{"hidden_size": 160, "norm_place": "pre", "attn_scale": 0.177, "parallel_block": false, "init_std_down": 0.0, "beta1": 0.95, "lr_head": 0.00458, "warmup_steps": 200, "decay_fraction": 0.948, "decay_shape": "linear", "max_seq_len": 512, "doc_mask": true, "train_tokens": 241400000, "max_steps": 6643, "dataset": "wikipedia_en"}
MLP neurons of a small language model. Each row is named by its layer, matrix (gate and up: input weights) and neuron, and shows model dimensions 0-95. Each number is 128 + 24 x the weight over its row's rms, rounded and kept within 0 to 255. Numbers have three digits each. A neuron's up and down rows have the sign that makes its largest values positive.
Before each neuron's rows, "fires on" lists the tokens most often at its 100 highest values on Wikipedia text that the model never trained on; "fires in" lists the words (lower case) most often at its 100 highest values on Wikipedia text that the model never trained on.

fires on: " year", " went", " years", " out"
fires in: "year", "went", "years", "record", "out"
L2.gate422:119113093071117164141121135112135104108167158119098155142122151176072126132101138105162158121110125157112123122124120073127109108156124112129134140095133155126097108149100121102098151112144105128107153093121117134152135143109139143131119098167108113125138110107141130125104139155153107117
L2.up422:142142113082150146137109122065139118145193152115106121122107165144088143129097154112185179105136139148152139114115142112111105121129113124110140116098143151115129109141121150141111093093115102157132099105166101118120166161109137080105120146161116127102147120090124133155094160155163084101

fires on: " of", " with", " on", " by"
fires in: "of", "with", "on", "by"
L10.gate222:128150110119128083157082115089126167126163135135113134112095115099123121102134104157176155153126138179123171129096101086160101141100141125096115114101164125158138099144164106138101129085110154081158114148127223138134119140135159162147136115118095127107122126121121094127108117140110154098
L10.up222:122116125157103142118129119132141169095151148106126141099140185102024148115134111121130103105113187124152170131130128120146139109127135148127107130097157150151105092199119135118129150120146124114182128136157114160091124113115152071168080099132130114148125128149136165157107105133094132142

fires on: " that", " who", " and", " the"
fires in: "that", "who", "and", "the"
L8.gate394:176121126116125153175092118180108136124086115122112085122141150136110144159172140130112144167140136145144110121111156115171110123146136115136144160100142123142105177111111105159104097113153092101134093187122136126117089104106123146123111137135128117143122106131109119156145168110154084171
L8.up394:106144161154088117129182152137158121153163181138137103106152141143139140121110118100128116116124133099149090100137101094076119149119096079133114127111113109198099140162150114113137164110176109112157119124115161111082120145157155087095146117118085150110119128120123141137164120161147136162

fires on: "ly", " from", " to", " well", " father"
fires in: "from", "to", "well", "father"
L5.gate162:118150139142167105121086125159107116119129163108099127097155102155105104120106140114104107136155204155087124149136122190096148084136103121171138162121133133149129079133126099110096113160112116128147150116098127141132133173176134089109103154127109121104098097097083143121126125124131098141
L5.up162:148119125152155091166081113170136142115127170125138158160125124142117113168128125105113152088148106154088119098161157162101147121090141126137127165140115167146101156113153122133128115105123127146150143111113135155171085153117166138156091113117134147121100109123152104116155110139142129153

fires on: " and", " who", " that", " helped"
fires in: "and", "who", "that", "helped"
L8.gate274:127103116090145126142107104153108125075146162172109138131123108128144126066135144115108136119130112156105134154126083179133101155126133108150133168119131138148069098103151158126140119147126103129123127145094162113066100145138111097092161154112163123129119156161153121142130125086120077125
L8.up274:153127138122096121133124123102189129103140155110141128088140174109142126088088140141147128098088104149149135099127152101142115101118094128134183152075101103125138119097092146133158156091094093151120150133132145146173123137163135118102161157095081139113107072116132095126118170158122125147

fires on: " as", "l", "d", "nd", "ll"
fires in: "as", "parallel"
L4.gate84:117135162062141075162148119166100161113158104132085152120088157098105127106099179126188111101122109130125098115185140161127152101122138124120106148143155171110159139111116149161100112125114090106103114149125140134144117168108125134137161141106096104128122164131140097150111152107127147154
L4.up84:127164118091152143138169137148120179117121142095142102121120105184121119093158133121129137129131124141098104147171104145167120118145115094143129152132153126147113153120140101143146125142176141127132102083097123153116138111107119173125186128094127130102118157115105118094109106131134114112

fires on: " to"
fires in: "to"
L13.gate12:086104122141140144130143120130178098139151143129085124148061130122139134100077144127107147103113128105098104143192148112144128115129125084136115117135150091116134113131167126145133109121147127117131126121138164104142144133134117138119171156151132117150154148142100151148153141124174101133
L13.up12:125148134084129159165144122130109173142086114112127089117159128144139147121115157133106093124122148111100166138137083153125088126173145113147176185145133092162169111108156168143130131130134083158141103117112125150132133105094147119141122125128129136156123168142133182127167144125117106145

fires on: " Music", " Sports", " music", "Music", " Sport"
fires in: "music", "sports", "sport", "youth"
L3.gate442:107127107140150122144151124152128156107132131136159135112167077114131129132132128120085141146161165138126120121143134117138116112146122150155103153131165132129113149132145118122105153089087097159127120137120092092114139100137147108117142138144080136140126131117158159106118134154093127137
L3.up442:096168139162137143138136132133137145122120115144159106087140098122134124163127145099077123140116145118093086119123123091143141112122089166170108119144173130110115158134163145108087141047128113162111121145130113122103131146129129100115154104145097137146150133106163162138102153152092094133

fires on: "s", " a", " A", " the", "old", " young"
fires in: "s", "a", "the", "old", "my", "young"
L13.gate138:134117130120116090127141119133097154176100144082141077135111123149153107134152133097120144146124086139141152111149128120169123108134142135139138170127174114129095142137113129191148089133128123150116108155157128123135133126121169136160108106167137144167079094123102110102135114101126129120
L13.up138:120135123146103120140150126140143135150103110109113167121144131084122137152110139153095138110129111115082160103131142127128123148095105126138175111151100090119092161126114106123096151167164123106103188119114106155113110150141123120149101139126147134134088130124090140156160098103135188173

fires on: " she", " he", " She", " who", " it", " which"
fires in: "she", "he", "who", "it", "which"
L11.gate50:080143116108109122077110102124168182142065144108150126131113104167102129153162127115148137135116102105069144122146131144111097097119160124095140114112109096120109144150143148141108115144135105099165109181095135078142138121132121137139097123118117109095127094098124085091123105137104129169
L11.up50:101151128134117117086119111087146103141134101153124131106145098132101106158140109176088112092140160150128102154081119119131083120118140128107151116120091107092143123137121143122125129109118111130076092130088128123170079115132115122144147127161097152105109111131121139102099179124134110141

fires on: " which", " It", " also", " it", "ly", " that"
fires in: "it", "which", "also", "that", "album"
L13.gate442:152149136147109100136085090081092150171155142119142185091139118141134119159182145131146123175121104127124091144142106141094148128153170117074161188136139088090153112145125102129075147109142148110114124141111172118102133115095178115150105115147084153136108122124099107112078181121114116123
L13.up442:115097132135113154157134157137102108113123126084109140108107116151136135135139159126124148103148116113133152138103113141101108123122106132094113100092139104147159128142082087135120142117124144143098076176133101090180138133164099170147099141169133151177122108122126100114170108120132121143

fires on: " to", " not", " his", " a", " active", " first"
fires in: "to", "not", "his", "a", "first"
L11.gate296:132139145128175137129168092106127148178142137153133111139114147123137156128144140116128139133120070154091136129093083107135102164162162148150124130092133129152129095141127089152146086113141098165133070133136131139143147083117107113175095118150127104097149108144099127133101126081149144155
L11.up296:114179179130152112111175132114122113096108145109161140129102127129087136135126124136115123121069097163104145132179153132111112112134118143111130133110129127130122129080145117168137124120119166145114131126157180134153139075116119114136160097123131088146132195156151129138092139104157110131

fires on: " by", " to", " of", " from", " By"
fires in: "by", "to", "of", "from"
L11.gate209:091096163140103127127104117121171111135148146108081121129135123130112093083126099150137152161122108188128119132120092145112118128152097131126156129113123120130131149128153161129150129087143159128099101149118126129174091124170134109166139147117116096098164170123123082129136125113130116132
L11.up209:081130130145173132108121125165162132132140126124119167114085108134074168134095117129144094131145133149110158127131134126066120119114107101134121112132130135108111120147109146167099121133076157114139098150080115146131119134172102103106099123109106123134102149149138088126125127127168172161

fires on: " region", " India", " expression", " density", " area", " States"
fires in: "region", "india", "expression", "density", "area", "states"
L3.gate200:157135070158113135114101140116157109134130114096151136145163119106117135130122131112075126074156166120107131107122119082128118123105103133150077144140149151162153134172157116158148103113136113152128125131122167125157138127098132118143104114115130165101162134104165118131120182102073121124
L3.up200:164155124162085143145132171134159138167135153113132131127129094155130136134087146101116112119142145158140112105094104131121132139130104114138100156139139139092119118155129157130128139116158093132133127151112146111163126139131122141125131141122078178137160133130131154167117156116101128132

fires on: " to", " may", " cannot"
fires in: "to", "may", "cannot"
L5.gate273:075140119157195101153086127083123145142136134090117115133153154112155115131112155143173153138126133135118129137098121168128095127170151139156093185131155121171123115151130135070123105146128156136140141106102126112108135138123123156119107147129095117096147120143115139097129164119138125152
L5.up273:099102126176154102140133157153140152144131119130104147107135119157091104090082110101112109147123108134106165109108142171112116095124155110121131167136146102161162112156105115122113117118153115142098144105116119130134117098111123125116101119142098139180174147134159128096122158145166100160

fires on: " a", " the"
fires in: "a", "the"
L10.gate316:111124129157106165109117086126133118155107133073100157147122140121106157155121177093151151120099116131131123102124182129106106105113148126114116128191062107104156124128152130119136126137135132156109122144106101129076096133116130131167113125124106147104136091157189094127138145106102130143
L10.up316:100117137137135107097125070145112131167100127096111145110135117129104158176143155101154143127115099127124110148187145157128129129089152142134123154161083126101104122109116128101136156124141125137066194110112134124093142156130109154143085104109099097136141110164143147130106129131160179147

fires on: " medal", " office", " example", " death", " appointed", " Kan"
fires in: "medal", "office", "example", "election", "appointed", "death"
L2.gate441:152125127144167120118083097129105136134156106139108122106126101106131132120116102157173153113118134141132142110167110099108140137131130136071152139180088136151131127094127102130087120105100128152133119141164168087110087122104130132125069137183117133095092074164110124130083133152140139135
L2.up441:177083152177124166149128133086117095144143112110122123162127117126131138130127148121102141161154164142135084116117122133142116153118127092104113133150122157114143110101128131167122122116128117191130153127113136111127112115113128169104161129100112160085084103156093105127154154129158168147

fires on: " in", " to", " at", " of"
fires in: "in", "to", "at", "of"
L8.gate98:121143080100110080164104138106109130115106139145090103138092114105120112081132120130130138177121137156123142135114130127167112080137120102132118170155150101155162155125130112152155080139080133146143137162097084093144132116152137140118115098137077095131134099095145130163108139079138134127
L8.up98:144130135098133112105123130119142104120140132137113092137104120138148097109085130068101154127155140197165146119125143133141205168119091141117149135109158112107116103170133145129116122155163139110122118118139173118097135158112155115151119144169120117138160131139130153114108144098151127194

fires on: " land", " very", " most", " took", " religious"
fires in: "land", "very", "most", "took", "religious", "100"
L2.gate113:143144116162091136144124105133150130127109148122113152106184181129108169101113106156074114114099164133122138146100100124137139142068137161124125119155140144165114134102137133101120127153143148134095170172092108110136115186146111145163154145140165122116124167113116147104118099095148131145
L2.up113:156133129140127171114135098105120155117112108139115183139156162125110168137086136118133087149121145140058122160135146145136138155144144118144144101137105139168155128105154158088116139082111131137109124107139186137147162127070126163115141090082157106092123116144107130147112130128132161115

fires on: " Sports", " char", " air", " Air", "eno", " health"
fires in: "sports", "health", "air", "medical", "charity", "sport"
L2.gate111:115105124127173114139146107123115136120125129167143142104146122134130109137179081125110095120112151088107107112084077149127130146118107135141145115144145147118128160126127112105084159122148133129108157177107072141140091132121119111175147127168092120133130115094126111127137162152137111120
L2.up111:125106135156173118133142112114109140117117121158140113088149145122145103129190085117096114107119148089104130115087078146136124146130114146136154112129143161111121156126136094100106162126148139120104158167111083137142091136118096115144159128167111147137154114117138119121126163157139113105

fires on: " most", "ly", " very", " more"
fires in: "most", "very", "more", "much", "a", "t"
L5.gate389:128163136102136106121136155090138150127097150135109134134091092103141138116120170115110139120114158137098108145127115140092129128119149121152165134130156165157138126138158122073137104169149099113110134133071093089157161155150162158142085156147115153125101109104090175074115164096105099150
L5.up389:132109155146129094142131120077089120142135127121165109155163138135158151097102146126103124125160136190073136139116105120142134123142142138093147142160155169149124151131148098140126116139129120141139123162083154144109134122133130098157100131112113137105185160120093082105166136102121138155

fires on: " to", " about"
fires in: "to", "about"
L4.gate404:165107098119124133153143176148140143150136130098075126125122112114116129112100131159136132108105156136169125135160117098107134170141084130115188113136140103130153143147165129140120123142127160165138119089112108135116121145150125103144117117108116122143114094122149140157088129094114136133
L4.up404:136127078152147117190093160076162171110151073117122118112107117148129084088138135137144134167127114118083134171122143149157069164199145146123142139146129119132129115111120118159146099140146145146128130134120107121118151111153141131124107147091094130148124095152149139119160171140143142114

fires on: " to", " help"
fires in: "to", "help"
L11.gate154:141090116106141067122107137082117145140105123149173155118101153142142116165097125118167131130125133121102145122136142141108130109135108136117143137161123139156121109159194121113115128148104100147116130117109161101142152160164123090113133135174175165113149102118141108080143159131168101153
L11.up154:129126131114142080185127092092186142095147110119121126109134134123112117122120162163149108156139124147109160119121139138128090090144099117092089151150129143149111134158113132116075093142117136113191108120117161104143156143139099106099115141140113118149113117147137107112109140147188097174